{
  "n_kv_head": 8,
  "vocab_size": 8192,
  "activation": "swiglu",
  "attn_scale": 0.177,
  "init_std_qkv": 0.0251,
  "lr": 0.00185,
  "weight_decay": 0.084,
  "grad_clip": 1.0,
  "schedule": "wsd",
  "decay_shape": "linear",
  "train_tokens": 647300000
}
MLP neurons of a small language model. Each row is named by its layer, matrix (gate and up: input weights) and neuron, and shows model dimensions 64-255. Each number is 128 + 24 x the weight over its row's rms, rounded and kept within 0 to 255. Numbers have three digits each. A neuron's up and down rows have the sign that makes its largest values positive.
After each neuron's rows, "fires after" lists the tokens most often just before its 100 highest values on Wikipedia text that the model never trained on.

L2.gate325:124142108147102114129140159139149156157117112169146106175145143142144091153122114120139114118153132143107090110152133197095091178112152116156131165136138123093153108147143150104130147077077119110161098187145139120122113145146169109137119190133130153058118131139093188181093111126143138068141136104154138139091164149110122127093135106105114124151116139123112143106091147099109129085108095111086142089120133129132146135110097099106122126135140126113124125162118127179118170148112104121103140128106142114159124145143111124111123089163163174096105138115148124124120143125119109145
L2.up325:109147140126140115152067180111134148105084126151105104066130109136142122130131098138104123126124078175093140106162168081077113113140118120108105102112137145120139181153143139159147145099173108086130141166109094129127120166159130150117132152089131140137132132154157118095138116106133133116101123126125132165164157120103113100176110101143131074181127124135127114092134106166128118116102141137137125154173107110119132132122186148153105151177136157076131151107145143082152152155124139139108084129160128091131134149147083133111145147104118112147082163136117157122142093140112153134
fires after: " (", "–", " $", "-", " un", "/"

L3.gate434:121138126120124184103150142065134074152158154109132125144093091157137126140133126156162094121094118088103118151130129117122156123087153132096143136161146086116124096103146132118141151151117112131135096135091130161121126129138145130117138089136120123105132128136157153140161132155140101121137155112121157153166110128164122103103102117123143133151147056172136121106128100153132109122110143140129099145153132172123103162119142132096156075129181154097127097131134095168127159153133149113099122142135153140136123110165101136149132156122119096127093104143108113119168181132120129183
L3.up434:151123190134143106103118099121139158139143136126124074139118126147143107149101127127115094117130163058169135116127171159160084156130122080092102174147163136123172134142075130127173128130149120116096135122140140172128152147067135114136112117114102130100159115128099144128095099133125114118137109123108114116124127129135148085155115138128153160115113098181149152116153088159150114119112148075127160144137139152116112106098174096204142127097129094137085153151135126134118075143128125094121121185119076115108127102133131165108150118147123178167140144140097098138133121108127124092
fires after: " U", "M", " h", " j", " Ti", " inv"

L6.gate472:111179177116155112096162143121097128159119128104115104140116141103139093119169130143086129147132132069140142109149106075140143118130101135081132145117140144129174137126101145147137193108163131128147140137124160137113125120172124122130141105095123083107134145129131120136119161110135145136154150153115141100159097111137106113156129118131115131157136079097112119116123118144153104076106159099123139124091155111070175116155209152143118104133120143122122112127125143116170114150162117118084159146168120134158148105132127144143146120170089123127116164107115139153121108165131146149
L6.up472:150158133130143107155129093113150141137096090073156125150128163108145118111136164108106096124160123164130092125154129116121170017165171058083104154124121169119121142121154154123151157109120132094126143093115136180127149144126081157128150138118116130128111147136119114141120120158124128152143129129127130129141073114150115134080135183161123111162097084101112142142113123143159139107112146095114142111130125147117095108139132094136089106096146103120154127138109168153122111155117087125142158068127110127134147078137144097138149103153120079163125118135147141122110150142132102153
fires after: "–", "-"

L2.gate75:121114163127147157104152159093107138112128185153101129149113131132118149131087126097108104132155138129142099114121166118125138086128089154145168104136104097139106128109148153072152151126158174129173111086093128110122148127110133151137105116152154110119110127103131104133168086122122097105154141183116126155099162129153132169111116143140123157151176116113117094120094134105130144115113161155066111149143151130116142160166083167124132105168087114144174129137131084132149143150067153113143147100124109071126122147137139093127157100146121103145142121152143133124137149144154083130
L2.up75:129073148103116116102093159112043117148167149151149116134108103123141133124122168121122120135087109121133120112138181137143106137147108116109117122119130068117146122144112161082130126075161169141124101165142109120131110097123144150106167126107143101107165141127128111131132123120128116142127112139131153126105133146111130145185134107128140153139207103102118146097147095160139161123106163079136129167103162131077131122136105151156109095126104157156114137128157111122148158137118156123093131175193126090122130132111135162102136110146072128114138179134110095119115111119116109126
fires after: " the", "SC", " A", "J", "enh"

L3.gate145:098135110127190119173147148173160122100147128125116173105092096108130112106125109140103114166133129154109155166131130162128156099147129081115082087099120138106163180124137130153126160132102138121185093140135142121122137135123121118107154124135124131112091136106136158151107162131138100119129122109106132120148125178133123143141101138131135127154117098090134112110134105110154110130094087141140131088126118122200112087119111160098144139143126090105157103125132117116092108138130136139104139125117101129144148141098089139086157112135123142127146143106160106147130135107131158149
L3.up145:131150185158156151120119117050163115145135164077115157135116146128140135163122124143135103091182137125125122110124147108122116165165109118112122117095154122126119145134127168114167150077157121132169148151120163128131112163127083096135176166103145103100139171133122178105153154154141126104176140123121128147129077103135142125113124111122142139168126101109150109110130133102116155080140138124138128142137128109093178150126117143101134090120145152105129138132131111141143130136078143090195093127105110099144096085117136124094152148133183106133134088128129137127144123091172105111
fires after: "–", " Lo", "L", " Jo", "-", " bo"

L2.gate18:120114133152076146144164157131164177167119095124089136130124146125114097141115168124144111147089133129107117112113137145109130148133101115114106159131133153115140121154107145131104117126139123098131121144150119117121141087144083134111134170104109175143130155175172103134090137117121126147094164090137152134139146141178169100158133137131093096161144157099112102122136111112128085180157110123106113123158121106135133107138178159148177110094149106121131138187106145099137121153158156113108144105111153110159119124123133171135111093125102082089129142112113095094120118093103188145
L2.up18:102164105108110134118122125161151185101105144142113117081192122162130113135147089169101119138136110129155104128162140165118146170174102153143095125156107085159155149146124113134147144098076146092142187125135104160127142123094160132141150143158092140139127129131124109100144155118101134084116076147114097149107147136124140109106141116148102156145118108091134120132125113137098122157113130147103152129132112111123099144153120143113135081128115096160113096103149139104153146108146135157123140174125116134069119113149147116116108136085148120140109113138162149177139143114135110150
fires after: " Su", " Or", " Bol", " Pan", " Ve", " Am"

L8.gate397:134151113061154167094140166139113147125102163116135100150130132157133095169149107111145116101137133122124126169134106076121135139112077102151150115114157169147128130101114127102174098067144112121133097103127084181121123132142162085120126117120148113159088160097146112156126100134114107122126136167112146111148129135159121150109091096138120121120129154125159153111150170167102100103165115130141141132107139131101107161142141144142144158102088134114126162132116096134164155110162107130123174154091106098063150141129181162143119143098155102109118094127073134191146142117130134129
L8.up397:149164162150144141140130129126158118180087121118141102151093133166102140099135102120154104109151145142118090105140109108145123132125115148157144179127139156148125112143133128185151138149133158107105090161107120133133122182125186135155107139116121063134123124121152134170114103108177153178100141141110138143137145140168101131112155125105138110129116120069130163089144090095126125090130114132109111083172105112085128145158088113163123113110063145112144080112132150151164137112173129117072150091146085155137120149103101101119132142154159146113122178131137088147130110144134133134
fires after: "\n", ")", "."

L8.gate329:109100122093114131164136100110107107119105143102140135159095098129101128099112112136124110134112115159162116183127143133160161103141121170184155093121119155167110094119104113129134152142160136124159158167132131112120145127141164087094122124125201124098104162081149136149117095147097111115117141158099159124105163147095118140138126108114125117097115150161131158146118142133111132127108142108099135160102138152131136127128088151169156089118096111101113146135108139135133140112145129152082132138117105129152173144076109164159125117164118153139067127145128139136112101131118125133
L8.up329:145133115181121153118126147130114138091111097116151091111106136121132115128183166156131110144173109131130114144156142168096088119113098083135122090123130119108090150102150151103085163136155125142133161089139128101128140126142113189124135151129097131118132133126111137130156114137126155142121059084118134128099113182117146135160129154082191144134149120139142126130121112118127117155162136178118102152158168140095108142183108140132138125152079120124132126108127086124147065096109118129157120122115130114091146122136172136135099127124148190119137116094100189135138133119149124100
fires after: " the", " is", " a", " as", " most", " it"

L2.gate465:105122176137146099094155117123153140150113127114073134141166119117067121122152062131133122127130133132178119133097180116105153110120135103135161127126114090138095143161092114160092078099101157137117130144120108109124157143131120129123106175142125120135177137097137140135153096105138108138118150056156156134137103150155123118158160122130152193106111155151152101129134153127110103130103167105188110134143128145118136132133138161135126124103163153099095098164167169120150129134139117142154110179113118165100177152133127130167112116110128111152109149096133084118123131106103169150
L2.up465:133121096176120142084167141186131132124126172107117078127119126115157155114135114094083173177158121163116102078152124140103132142136119147120134107142125122148143109116105101127143146127102155115155152140117115094129120123100101115095137160127064114121125115140096127121132144144121100135145070123088139141107118149110083107139119120127128136160122141104133136139164129146105160056137111113108137129071112122127114114100104179149152159166099135131118146094116086161152104143105106108173123142146136102130126138157123064142108155158114180108094132082145153157117111134161124127
fires after: " the", " The"

L2.gate260:167121119119167145097161125070130117110139124145153118138138114136167104126138117128124114114163109149121107135120119116119121130187147125095172127122137105111142135145115137110122089127138125143131114146100139146122106117108131119118101123130197180138178107112152115148120137107113139136133129119156126140107142192165113110106126113134096129127177099159126135129128098140145055150129117105093088125136184165144122157195114153158154125106108108117104128149103125113104114111103157138155113172068094136112117107152143167139154064106118136123175117116148151191110111140167118161
L2.up260:088132077082178131096099139096125157160124098172110141099116119134118139083101112119125089130097139173119141170133141120104114138123154124106133129155107093124139063121129154145085087114134151159119109147091156154130103131144144108138132138122182133160174158130113133110091149129126115093098152156135128109124154153136122144128170141165142158128122092135120137137136083139104133132130094130181141111124138106115095139168099144147099127135098070102127157121108114119118159070167163077137131160096094114129146128152154131147151111136068114092127110101175148149117157183122146102
fires after: " a", " A", "′", " My", " the"

L2.gate441:117103145108145132091128104113160096143124150151145159119139132119085183119140143143097151141117117112126092160179118167140157105117126131168094143146144077127127120146140165127124123167137127096138121161123137099123147161149100120129135084109143137108129125114142151131099096163127130136140153115106138171108137132171083129126150125113120161114170116155137092106155091143108134154116154122134123082087115162129177165142115151142116109106127116133102108119170132158113158149136108161098141110138142164094129111116109117116152114190083108168147159107118090115137111146178098158
L2.up441:119155124136148105107166169145130096148118131116084114138127135135170146145113102116122148120178177152120172093141130138147139133115109116121114164144109109171116093119153130155128159161099163111112150108116094131129133083160140123107156092128132067122155144120137106116128133120118107118129179130095118135111120157104115130122176175147089148128130135095154130160120128157147165076142132130130144142097122139116124142145082112136120117119169140117111138116135143070087142126134126121123098148121077154125173145103113122138114077143118159129141143090150098099091110138172128128
fires after: " the", " El", " mass", " Rad", " imm", "di"

L2.gate93:113117103101130118114145168090125114124116118095136112139111125141133103132145138145088110104126107143110167164145145160101114138141142093148087104146124096131166139124152174135111105144178117101157109164144131127121175150112070132089126100136103116145133139100146144131121122180140115129101155127109143184137141109101116097139113174104101108183164097114129104108138140107079102102106159110137097086121099168153080158177120128113149169119068139112119141107108147166148124146119150117113116131121103155156138150099124120201151113127099130135092139125159135171119180133139112145
L2.up93:122130145157192165118147121149138123161160137096103143184103137115141111126124143103131091094109126126122109117161154107116157111150108096134130152124121148145142115102103152125069108118145137094160119120112139123130151133133127124095132123112053139094136148098128122171119110144147120143097161129117149134119105133132141137073159127072151115180164149159071098140106154117115128144126136109117124141112114113116100126137084156175142140141078169097117077135100129107131138112098154141149109108074145138153117159123115114150151136121094145096130117131106135137101109143100146127
fires after: " the", "°", " Be", " Conn", " Bel"

L3.gate159:109091122139127147085077150146104115129100162119124145150141154157131089106144139113126109109128154149166116096117130084160199116155094181152147153189154149133107128144171157142115101129089143158156142115141116136121146080143164159084116139128106127144093115149134104128118123111121110123121119115134135151107150136134100137122146131091116160130104119116141081105123159125125120134118152168174129150126150138131113148117168146146103095145159133102118100124109150115157098102093152160135166105131142170110112104117100161117107150150134147099111136051155134172138095104139137148
L3.up159:130108160180159097108119137151157121110115141110101136138178123118129110062150111135098090112156152161146115099102126106133156091191093097118155178122101115095103096116141134159191090119121151104156086065174141119130115161142169154133085130093146116089094120125126154125087102126142102139173107117112173113110117142133180136128179121125104099122125118103141136140151112094114112103079130175107119132130172137117092147126122131126157125110110172108108146162078135155169122124135146139121126072138170121102123124157104127124142106156127129113109119127128140111112106167120134143
fires after: "W", " Men", " 6", " rest", "E", " 3"

L2.gate320:137162147106157114103129094087112103126164114189089123127151125137123106140105101097130173137131098147137108139156118190118170127138125141131082105122182124149089106129145115162174131116114101159136138154083112144122115111102144100161149145124158101091097137132129095141093106137113123152096150136132124151120101172126145158122119152138123147097142131152127112162131140113133159130130123162184131122135118113167121179126161152125106116113158165157100119149132161156136137167186134153119137145124081116154111129132087151086118109156144138131153122112121162118164117138124099157
L2.up320:141126125118144079120118101087126136120143157145128141132139117148138138102172133165129120154163124141124121134125086179126110122143080162130113121150142085124155140123147116129162118151103102141132140193133124151129129109102123117134151140162089112157112175119107107165148070165114083111118131146120111136090126157091133162080134134080139125085151147115159089141120132123106141113118147159161146096129138111089153134113162149131141159158066171173081096117209122157121162162117142122147124167128097120124180100141087153114131147117135125082098118077160122148135077110140129114
fires after: " the", " The", " a", "The"

L6.gate534:112156129129155152084181137169127084156156104141076170138131125106149122126115137080119104174126118114107135123172086109119131155124121081165109137101163108128122135118114126128145130129141170134131142115153165134112133146154159154137144140115134104144141178129141136169111121129139096123196140106098132132115137109158145158111129122084147116084146078120114111118152160112157141152113074133107141160122151110134099122106112139120145116140139139163181137120112133115141104132129133109145113129123117093107121125135095181138150150129105110161117092129128150213178128144150180102
L6.up534:139117117144133089116118165177169112114162119129095168139131129139161125082094166113119125155144149162150134114144108097138155136133121116158097098087079099155172131128113135108145119152109144130140126150076110100133081128151149151103162109154135074125180128087158159114142133139137135138111125138111118120039113113135141175079110122144128145103105115124148166114136117126162138139160143144092112146110092118164149128161107149151108158109109115121125113149176100109112078126123135131163135104132098081091107129128079116085132096125151179122112119106127116147148139125108137145
fires after: "\n", "\n\n", " footballer", ")", " Jean", " ="